python train.py --n_layer=15 --d_model=256 --n_head=8 --n_kv_head=2 --head_dim=32 --d_mlp=512 --vocab_size=8192 --activation="swiglu" --norm="rmsnorm" --norm_place="pre" --norm_eps=1e-05 --positions="rope" --rope_base=10000.0 --rope_fraction=1.0 --qk_norm=false --attn_scale=0.177 --bias="none" --tie_embeddings=false --parallel_block=false --init="trunc" --init_std_qkv=0.0292 --init_std_o=0.00533 --init_std_up=0.0292 --init_std_down=0.00377 --optimizer="muon" --lr=0.00968 --lr_mult_o=2.0 --beta1=0.95 --lr_head=0.00759 --grad_clip=0.5 --warmup_steps=200 --schedule="wsd" --decay_fraction=0.375 --decay_shape="cos" --final_lr_fraction=0.05 --batch_tokens=32768 --seq_len=256 --doc_mask=true --train_tokens=204400000 --steps=6238 --dataset="wikipedia_en"
MLP neurons of a small language model. Each row is named by its layer, matrix (gate and up: input weights) and neuron, and shows model dimensions 0-95. Each number is 128 + 24 x the weight over its row's rms, rounded and kept within 0 to 255. A neuron's up and down rows have the sign that makes its largest values positive.
A block is one neuron, or neurons of one layer that tend to fire together. After each block is what it responds to, as a language model described it from the Wikipedia text at the highest values.

L7.gate35 [109  86 146 184 128 166 119 174  97 119  84 132 115 149  94 195 100 151  85 122 119 135 130 192 124 150  90 140  68 136 137 101 111 142 125 128 131 152 123 114 108 129 119 142 117 102  98 106 114 136 164 104 114  84 169 117 143  97 172 110 136 102 170 144 118 111 132  91 109  95 109 139 133  83 126 136 104 116  86 117 129 113 142  92 136 147 140  96 108 158 138 130 122 142 152 115]
L7.up35 [110 120 139 140 118 193 114 117 125 132 147 124 147 111 167 127 115 154 117 114 112 160 129 130 148 118 136 120 109 120 147  78 155 152 173 135 122 121 128 108  80 138 106 121  94 122  84 128 105 151 139 151  67 125 135 130 159  93 119 136 154 156 142 121 136 124 126 114 102 100 138 127 110 163 127 122 141 160 153 122 131  89 132 109 138 118 150 108 111 131 141 111 112 166 139 105]
L7.gate117 [104 124 156 157 153 125  95 126 121 124 188 128 138 134 140 102 145 103 116 124 150 131 126 165 150  89 170 135 107 162  78 102 174 153 104  90 103 111 118 120 151 157 135 109 117 170 133 156 130 104 153 110 176 158 155 111 160 168 120 107 151 137 146  78 107 145  75 158 134  95  49 144 115  90 142 128  83 131 112 187 166 144 118 127  98 136 109 166 143  81 111 123 173 157 116 123]
L7.up117 [120 131 121 110 121 103 105 116 124 140 115 122 133 113 164 138 134 163 147 137  71 132 137 142 130  95 142 130 129 114  76 129 142 128 133 142  74 156 117 135 139  81 177 131 117 158 108  96 174 150 130 120  99 119 154 157 141 163 140 145 126 154 134 107 147 125 149 132  99 140 127 127 137 123 129 138 104 150 147 116 113 101 150 143  96 129 147 163 137 131 142 142 109 169  74 131]
L7.gate169 [117 117 137 107 150  83 145 123 146  77 114 102 124 113 102 127 144 106 164  99 131  95 180 132 116 136 118 135 126 147 130 111 142 115 134 129 145 119 117 102 118 109 111 102 155 167 143 117 134 143 116 162 101 113 133 146 156 106 125 146 141 119  91 141 150 171 120 115  91 130 152 132 121 137 143 187 120 115 144 126 124 106 129 120 137 102 128  95 105  97 128 160 122 106 162 160]
L7.up169 [139 114 102 115 108  60  96 134 124  78 126 181 131 100 135 119 117 107 110 127 122 147 123 147 102 137 109 125 118 148 150  99 124 117 123  96 156 108 134 108 142 103 123  95 140 151 138 140 178 126 137 106 102 153 115 100 145 100 116  95 147 113 165 130 123 137 132 186 117 110  88 133 108 145 152 166 100 105 153 145 118  89 108 116 121 172 164 141 148 124 118 180 159 132 128 136]
L7.gate206 [ 99 122 113  90 159 124 146 104 148 131 145 132 119 132 124 160  95 122 100 134  76 120 106 160 127 109 117 133 148 141 105 107 125 137 116 170 140 162 103 131 123 134 109  86 111 148 113  96 131 142 165 154 111 129 152 120 121 133  89 102 171 116 137 127  83 102 138 119 108 128 108 173 101  99 109 155 132 140 149 142 123 130 175 102 112 154 126  97 106 112 154 133 104 115 152 148]
L7.up206 [181 149 119 145  99 104 181 127  98 109 156 149 147 125 136 129 112 127 101 111 125 100 121 121 106  96 154  89 131 106 131 141 141 102 137 145 123 134 119  67 147  87 134 120 153 126 134 100  97 155 149 105 104 129 109 163 138  64 128 138 119 107 121 107 115 105 121 153 146  75 133 116 104 117 163 111 109  97  91 148 142 135 144 136 125 128 132  92 151 154 153 126 148 128 164 166]
L7.gate301 [131 171 159 161 140 153 144 140 132  97 131  92 154 153 132 128 110 113  87  87 164 143 163 145  97 137 121 134 123 159  79 153 162 145 123 150 113 114 133 116 110 169 130 114 131 116 153 138 152 118  95 103  43 160 118 154 142 150 133 160 132 122 177 135  78 165 103 126  97 147  48 115 131 149 130 116 123 119 127 126 150 182  99 174  90 115 114 109 123 147 124 141  84 127 118  99]
L7.up301 [149 101 161 119 148 120 134 157  91 114  98 166 135  75 121 105 113 110 109 125  91 157 110 126 188  93 133 147 130 126  99 106 145 135 125 147  72 124  98 108  98 151 124 110  58 112 128 165 156 111 112  74 137 156  98 127 133 105 124 160 151 142 126 101 128 150 148 156  90 156 119 132  85 122 145 132 150 125 135 115 152 134 152 108  86 117  93 125 122  86  98 163 146 142 120 157]
L7.gate404 [135 122 103 143 124 125  84  96 164 135 122 149 133  95 147 133 136 158 115 113 125 134 151 186 128  99 131 100  95 127 153 123 159 151 146 119 128  88  99 116 123 105 128 181 134 161 153  73 128 118  67 150 107 137 168 123 110 152 122 131 113 162 156 110 145 145 121 137 179 113 148 116 121  73 145 111 142 155 139 121 119 126 104  99 122 140 119  97 131 121 169 139 137 106  84 131]
L7.up404 [144 132 133 135  86 137 108 113 169 140 125 162 126 139 149 112  86 142 101 146 149 131 115 102 118 147 110 146 139 147 106 153 149 119 131 176  99 165 165 121  93 146 156 144 125 124 145 163 163  90 135 158 112 124 136 151 131 131 130 166  74 126 121 152 141  98 136 132 134 126 152 166 165 115 138 116 130  97  77 131 133 134 127 106 126 113 103 144  73  94  83 116 118 130 137 112]
L7.gate438 [131 149 131 112 183 129 132 193 118 155 129 132 117 133 117 130 152 164 171 141 111 122 120 113  77 128  90 135 109 141  92 117 129 165 115 158 112  94 137 131 120  98 106 118 143 102 101 166  93 100 112 116 101 128  98 147 110 114  70 117 123  97  74 155 118 133 108 132  85 154 106 128  89 133 157  94 157 154  66 127 117 151 112 150 150 140 111 107 161 117 157 115 125 124 118 134]
L7.up438 [117 133 141 113 134 158 113 156 106 160 127 137 148 110 102 166 149 145 112 112 170 146 160 175 116 133 122 134 101 165  75 135 115 124 118 117 139 109 134 126 166 104 134 142 105 103  94 107 113 136 138 121 112 125 172 109 123 102  91  58 134 132 108 165 121 127 111 121  97 165 147 144 103 116 120 109 140 141  83 146 145 146  89 120 101 159 136 120 128 127 164 123 150 123 104 120]
L7.gate456 [ 77 100 185 127 155 121 126 133 140 117 130 136 131  80 146 127 113 155 162 130 170  79 136 161 122 118  96 165 118 147 129 115 148 196 121 152 125 140 108 130 110 160 166 124  85  76 119 130 139 110 155 116 145 106 140 115 106 128 163  84 185 111 107 135 145 157 152 129 103 124 151 131 116 152 109 108 130 131 148 125  99 138  89 121  96 148 122  84 169 109 106 148 147 126 122 107]
L7.up456 [ 94  73 136 106 128 107 125 111 123 104 130  92  93 144 131 109 108 127 120 157 119 127 151 171 147 148 111 152 151 140 183 119 130 133 141 101 107 123 154 134  97 164 106 113 155  88 116 135 140 158 113 112 140 112 138 125 119 131 138  84 106 131 115 113 160 154  88 141 131 122 134 132  98 141 146 137 119 158 179 141 112 129 125 144  92 172 133 148 129 105 145  94 162 122 113  96]
Description: Partitive "of" after quantifiers

L9.gate122 [110 112  99 164 114 130 122 121 110 104 125  99 104 127 155 141 148 149 162 123 132 163 126 150 140 113 156 135 133 121 115 156 113 159 120 169 155 127  61 128 132 126 150 122  92 107 135  87 155 115 145 119 170  97 150 109 123 114 150 144 166 141 144 130 110 110  87 123 159 142 128 112  89 140 126 113 145 167 161 157 111 131 153 162 114  85 104 146 100 111 145 120 157 142 125 121]
L9.up122 [ 88 168 150 158 169 156 126 120 124 105 139 117 145 110 140 135  82 163 100 143 130 103 115 122 146 139 171 192 144 188 128 115 114 115  91 130 125 136 141 133  83 113 107 120 113 134  83 106 123 120 120 147 125 140 104 147 144 111 111  92 159 124 114 123 147 138 145 144 105  91  96 139 120  90 128 107 118 106 118 133 110 119 194 169 120 145 152 145  96 183 146  94 138 117 143 152]
Description: Predictable fixed-phrase tokens

L9.gate459 [107 104 146 129 104 164 119 106 177 143 126  97 163 136 125 103 147 120 130 118 140  83 141 119 167 173 155 121 152 132 156 143 117 106 138 158 117 130  99 104 144 146 146  83  92 133 146 152 157 140  71 102 113  90 143 116 176 170 151 124 152 161 147 115 137  66 116 146 130 133 112 112 126 165 140 127 113 103 157 112 130 127 124 122  89 172 124 138 166 137 176  89 124 117 159  92]
L9.up459 [135  82 114 173 110 135  98  97 127 121 118 156 151 166  88  99 147  80 148 149 110 149 115 105 110 155 109  97 142 102  98  85 143 128 155 107 138 119 125 168  80 168 170 129 130 115 101 107 155 108 105 122 112 130 128 126 170 127 136 141 139 100 125 128 140 137 116 103 131 106 109 124 100 125 123 137 111  87 147 153 132 120 161 115 130 136 133 148  87 115 185 121 143  92 118 111]
Description: Surname-ending subword pieces

L10.gate61 [ 70 111  70 145 151 128 136 117 122 102 150 144 161 116 106 130 151 138 151 159 130 143  93 170 124  88 105 153 125 114 120 117 121 134 150 101 142 122 108 111 120 122 113 112 133 168 113 101 154 146 181 149 147 161 119  93 100 142 155 174 176 157 117 113 110 139 140 126 144 112 148 101 125 120 162 100 119 128 130 152 123 111 150 123 113 129 132 114 100 143 116 133 112 178 161 113]
L10.up61 [126 143 128 145 129 141 138 142 135 103 125 112  93  90 167 106 110 123 138 138  64 105 138 158 157 124 175 109 103 149 129 104  86 145  95 107 117 126 139  91 143 123 136 109 154 135 108 103 122 120 154 120 116 120  82 148 113 128 160  71 130 148 146 138 178 138 125 101  70 107 113 113 101 138 118 130 125 137 105 125 170 105 146 101 130 136 115 171 110 119  61 123  53 156 148 125]
L10.gate204 [ 82 139 133 109  92 138 131 104 144  99 130 117 140 113 125 130 129 104 115 107  97 108 151 114 171 125 127 165 167 129  72 127  83 148 147  98 164 131  79 113 108  95 156 136 137 103 141 115 123 123 131 158 118 130  90 144 123 112 149 125 117 101 130 122 120 155 113 144  94 149 122 127 113 127 148 104  96  78 149 155 115 102 144 123  92  97 125 158 142 134 166 115 127 135 112  84]
L10.up204 [125 123 117 131 105 151 158 160 139 125 122 149 132 142 192 105 135 133 122 100 152 134 140 103 126 119 133 109 117 141 140 147 158 125 108 127 125 154 104  94 155 103 162 119 136  92 122 120 144 113 147 156 147 121  88  97 156  84 137 131 107 156 116 151 176 133 106 147 113 127 109 125 111  80 182 147 128  99 127 180 110 118 106 143 144 132 120 141  84 119 136 115 108 101 124 107]
L10.gate231 [110 126 115  86 111 165  92 123 112 145 152 111 156 142 134 165 153 128 150  97 111 142 108 103 113 147 109 101 155 122 130 136 118 123 171 154  79 116 115 122  87 139 138 132 120 140 136 108 133 134 173 146 183 170 142  78 150 145 147  99 131 158 122 127 164 131 131 135 135 131 141 144 130 111 162 135 132 111  99 141 150 139 136 127 121 147 115 122 113 161 168 160 106 103 119 140]
L10.up231 [105  95 146 136 114 115 146 144 101 127 107 145 141 129 128 126 176 154 133 139 153 157 124 131 118 126 134 101 148 131 137 146 108 138 150 138  80  93 123  67 115 159 130 141 126 170 117 107 110 173 123 125 142 108 112 138 141 110 143  90 151 103 144 127 136 141 114 128 131 131 130 149 124 145 156 125 109 145 105 147 130  77 101 135 142 145  89 159 100 118 137 144  63 107 171 154]
L10.gate242 [174  98 133 125 129 143 117 156 141 122 101 123 110 152 165 110 135 131 156 131 157 157 185 154 115 144 116 134 130 138  86 175 116 126 131 174 165 153 111 137 122 152 155  77 167 150 149 128  89 153 138 165 164 114 102 132 119 143 133 138 137 138 122 119 110  80  90 148 138 134 109 119 126 118 139 153 102 125 104 171 139 134 140 145 133 160 141 131 111 161 101 151 145 162 124 131]
L10.up242 [140 153 135 130 100 103 121 111 137 127 137 133 141 105 127  88 155 170  91 150 100 146 137 131 109 115 113 115 118  86 142 160 150 147 144 136  78  84 138 137 118  70  84 127 123 127 109 113 110 108 125 102 156 129 119 162 173 163 129 146 150 102 167 148 119  80  90 131 120 143  99 134 142 115 168 108 143  91 109 177 117 158 187  88 137 141 109 138 120 126 147 110 126 137 160 127]
L10.gate244 [140 150 131 120 138 145 131 117 128 108 136 129 167  70 149 144 120 127 131 107  89 149 140 141 159 121 142 124 137 124 114 129 145 129 103  82 128 121 133 114 120 149 115 156  97 165 129  89 118 136 144 131  94 148 122  95 142 130 152 116 158 117  92 142 131 145 110 125 145 130  85 113 160 152 163 124 117 117  98  99 156 122 119 160  77 134 151 127 130 155 117 121 126 113 173  77]
L10.up244 [160 114 125 116 118 150 118 105 160  67 177 127 133 111 136 137 122 106 119 102  92 162 163 158 123 114 162  89 151 135 117 134  92  98 120 108 147 109 120 128 103 108 147 134 153 143 147  90 116 182 156 119 118 113  78 100 136 131 127 156 160 133 113 124 120 132 123 127 124 109 103 111 124 121 166 146 131 122 102 117 168 141 136 134  96 139 195 174 121 120 150 141 114 159 133  71]
L10.gate315 [187 104 145 112 167 121 173 113 119  95 111  80 115 116 147 118 142 120 130  79 111 136  97 129 121 114 170 145 101 134 114 116 134 150  80 116 126 114 153 125 147 126 113 151 115 120 107 120 140 108 150 149 167 132 127 111 151 145 137 124 126 114 118 147 146 135 137 119 107 115 116 126 142 152 129 110  72  98 158 116 100 124 107  95 137 140 144 159  63 110 150 127  84 136 124  81]
L10.up315 [110 182 129 108 110 140 137 139 147 180 138  81 126 112 152 111 144 148 143 143 174 161 115 107 139 148 131 139 126  96 128 117 129 120 129 123 134 143 118 160 137 139 130 100 122  90 123 131 129 121 156 132 158 188  75 135 156 108  99 149 149 135 162 150  94 107 103 143  73 113 154 101 118 149 144 121 119  98  85  99 149 143 156 129 140 148 163  81 131 111 112 178 114 130 158 102]
L10.gate343 [144  98 160 121 133 136 141 129 198 121 146 141 136 184 176 116 142 130 172 122 105 142  93 122 113 140 129 183 113 144 113 113 101 148 133 146 111 146 112 161 124 153 132 119 124 164 137  63 135 153 128 159 117  83 111 147 129 128 170 126 145 141 113 135 139 145 114 131 125  86 131 126 129 127 121 108 118 147 152  76 172 153  95 121 108 135 133 141 137 124 139 126 110 112 121 119]
L10.up343 [ 91  72 109 168 122 128 121 125 112 120 144 109 103 142 119 110 132 102 120 159 109  91 109 159 126 123 116 133 167  91 106  94 146 137 123 113 116 181 116 159 115 116 104 106 143 148 137 125 109 179 121 126 132  90 119 118 153  95 157 121 125 185 123 102 154 155  90 133 159 134 140 126 132  93 146 151 104 114 150  73 137 118 136 123 152 128 110 123 153 114 131 124 160 118 123 157]
L10.gate473 [149 148 138 111 123 161 147 133 159  71 136 134 150 130 125 146 124 135 115 151 103 114 158 168 134 129  94 149 109 127 142 103 138 143  99 110  78 108 101 107  93 127 146 169 117 101  83  79 145 156 142 102 135 121 102 135 157 131 153 112 127 152 134  76 116 115 125 134 116 101 106 128 143  89 109 149 131 133 119 148 113 142 153  99 121 124 149 125 106 120 144 120 112 181 128 150]
L10.up473 [ 99 130 129 140 160 147 145 143 121 135 181 108 148 141 121 109 111 104  94 131 131 158 160 114 105 110 161  99  98 148  99 120 117 137 146 134 129 186 114 133 140 171 172 117  84 124 153 144 124 187 123  83 107 123  76 153 102 113 129 121 116 132 133 117 152 133 139 124 120 115 127 117 141 172 102 118 153 138  96 182 142 102 124 131 129  93 107 105 105 100 140 127 100 174  81 146]
Description: Chart peaks and nominations

L10.gate148 [ 64 144 115  86 147 132 144 135 135 113 126  99 117 126 141 143  93 125 133  77 116 148 157 148 171 102 111  86  68 158 130 158 154  95 161 125 136 121 158 121 141 126 139 113 106 160 157 110 153 146 133 133 127 163 151 162 166 142  97 150 156 132 127 115 166 116 153 109 174 125  98 129 112 157 134 133 136 133 157 155 157 164 142 120  87 102 139 137 129 109  89 115 145 157 168 168]
L10.up148 [126 108 137 127 153 101 192  95 128 107 131 110 176  98 104 148  73  91 147 157 117 163 123 107  94 141 141 157 153 126 126 117 159 108 139 107 155 159 113 137 171 115 127 138 123 106 145 146 130 142 138 120 140 105 141 114 122 111 140 139 143 150 115 143 135 140 138 125 101 156 181 113 117 139 130 118 145 104 135 135 101 123 140 121 130 167 147 166 144 116 129  79 143 156 147 156]
L10.gate201 [149 128 127 137 126 134 164  97 113 140 177 116 154 116 148 114 121 103 141 156 127 132 117 209 108 148 132 156 132 148 134 143 137 153  79 121 152 157 102 114 120 123 121 101 161 140 135 102 109 126 112 167  85 122 138 133 148 101 115 111 145 166 117 122 145 189  85 163 117 111 116  96 106 112 140 147 137 139 130 131  90 154 151 130 132 193 123 107 145 138 132 128 155 128 128 144]
L10.up201 [131 129 152 110 119 102 137 148 123 122 163 116 162 138 163 110 157  97 106 119 104 111 122 115 108 121 132 138 117 115  65 163 144 113 127 139  73 104 134 132 141 101 114 126 130 143 165 158 145  99 145 152 122 109 141 134 130  83 162 133 155 113 108 108 140 110 139 116  80 141 146 126 148 110 114 112 133  87 131 150 124  57 134 125  80 128 116 123 159 155 135 149 136 130 159 139]
L10.gate236 [ 99 138 155 107 124  99 125 104 181  49  95 148 124 104 134 116 135 110 131 118 159 134 121  63 146 125 149 121 170 134 117  94 192 106  78 126 134 122 132 111 153 103 150 133 133 156 121 113 107 161 141 119 128 117 133 138 170 152 167  94  92 170 156 145 111 152 112 119  86 111 110 163 123 132 118 156 153 109 124 162 124 106 141 113 108  97 122 161 173 155 121 137 118 125 100 158]
L10.up236 [128 158 128 147 135  95 149 145 104 103 161 160 173 159 161 117 145 131 126 149 143 121 104 133  91 115  99 100 129 182 123 125 131  97 148 141 129 134 158 110 136 149 174 162  91 109 130 143  91 180  85 125 171 159 134 130 153 111 120 118 174 153 121 145 124  88  98 104 146 120 137 138 108 111 144 142 111 136 119 110 107  81 132 141 138 146 122 124 132 116 139 125 176 171 144 124]
L10.gate267 [126  73 164 151 163 114 114 118 147 124 131 124 137 134 108 114 101 139 171 100 106 117 126 170 117 139 161  84 153 147 131 150 154 148  95 159 148 124 110 149 112 144 178 118 179 136 173 122 143 135 109 133 138 141 105 151 124 132 155 115 168 130 166 144 112 133 165 110 130 105 115 142 104 119 166 116 116 104 146 112 144 118 129 159 133  82 186  88 145  77  93  88 136 133 119  95]
L10.up267 [106  82 164 136  93  92 136 133  94 122  98 134 164 129 145 139 155 113 132  94 109 123 126 126 143 145 170 139 160 165 146 165 128 174 135 167 137 127 165 128 149 122 131 120 103 118 149 140 125 132 115 126  98 146 128 131 125 123 132  91  87 119 152 122 119 108  91 142 160 132 176 106 100 109 131 114 147  97 159 129 156  92 135 138 148 165  86 153 168 130  84  80 116 134 127  97]
L10.gate269 [119 150 148  90 184 154 115 144  85 157 109  86 123 126 145 109 167 129 126 140 133  90 116 129 104 117 157 126 153 141 135 141 135 177 105 135 122 178 116  88 136 145 136 108  75 124 112 108 157  99 122 156  99 161 158 128 155  75 122 161 139 143 142 123 148 170 124 148 133 154 137 153 136 126 114 137 172 128 144 124 136 132 121 136  75  82 127  98 178  86 168 125 112 133 108 110]
L10.up269 [105  78 117 168 191 127 104 159 125 129 111 131 131 164 113 130 150 107 123  77 136 142 137 152 170 142 105 154 117  99 118  95 109 158 169 112 157 127  88 111 126 123 144 125 101 117 118 101 168 108 132 108 103  93 158 119 138  73 147 154 154 183 123 116 133  99 162 126 140 143 101 168 116 139  95 152 151 139 131 145 131 110 111 136 118  99 126 144 168 103 112 100 122 140 132 122]
L10.gate356 [141 108 154 120 153 125  65 148 134 141 109 146 155 139 160 135 136  96 151 175 145 118 140 105 128 124 149 103 123 122 129 134 111 115 136 127 148 164 129  99  74 132 132 118 124 162  92 102 121 148 147 128 148 130 146  91 168 162 133 109 122  89 113 154 180  91 186 110 137 146  93 135 142 139 112 100 123 117 144 107 112 188 139 153 170 164 116 147 148 146 141 114  94 166 149 130]
L10.up356 [ 80 116 110 133  97 166 113 125  95 122 113 121 165 147 142 145 140 122 151 140 139 109 151  80 114 105 109 148 133 104 171 148 116 132 164 110 119 160 105 175 122 161 113  82 153 146 148 121 117 128 135 168 123 142 148 156 177 163 154  99 171  98 114 109 101 106 117 145 165 123 128 150 115 100 171 117  81 100 172 102  96 132 167 120 126 137 110 139 157 148 169 116 142 128 117 146]
L10.gate389 [120 173 127 108 121 119 107 132 131 116 117 145 156 149 123 139 102  80 152 122 143  93 161 106 113 157 143 144 190 155 108 131 138 131 124 132 150 128 186 191 136 156 112 139 129 163 154 148 102 144 139 164 115 136 150 104 189 125 136 156  91 129 143 125 150  75 136 102 161 145  85 141 114  89 134 146 128 136 149 136 113 130 166 138 148 105 130 115 111 127 129 118 133 123 147 130]
L10.up389 [132 132  71 175 118 126 138 125 130 118 131 134 143 139 150 166  93 117 166 130 156 136 155  93 137  98 137  95 131 138 126 115  89 119  86 152 139 119 136 117  98 138  94 121 117 137 141 145 137 128 141  99 153  95  98 133 160 192 130 134 131 109 124 151 119 136 119 120 149 106 116 157 114 108 113  92 181 121 160 172 120 171 146 127 138 136 170 167 144  97 124 136 142 153 120 154]
L10.gate455 [128 123 138 133 129 110 107 157 147 118 120  96  98 125 124 138 135  87 196 118  83 173 142 141 133 159 106 143 118 169 167  95 125  78  94 115 123 101  96 134 157 163 137 139 116 105 126 126 151 166 123 112 139 114 111 160  95 161 152  91 126 137 148  76 132 101 176  98 126 149  97 142 124 128 154  95 134  95 155 106 137 142 130 134 177 119 144 121 103 113 145 139 140 123 134 111]
L10.up455 [113 108 144 105 102  88 180 102 110 146 116 103 156 115 118 102 140 107 127 127 161 141 126 154 143 140 201 131 154 123 152 133  96  79 130 115 115 143 166 159 161  89  77 115  99 136 151 188 145 142 110 131 130 110 153  93 163 123 156 145 111 154 110 127  96  98 126 129 134 138 139 143  84 151 155 105 139 124 143 125  89 141 114 106 188 136  80 113 159 104 123 139 144 100 112 124]
Description: Word completions and partitive "of"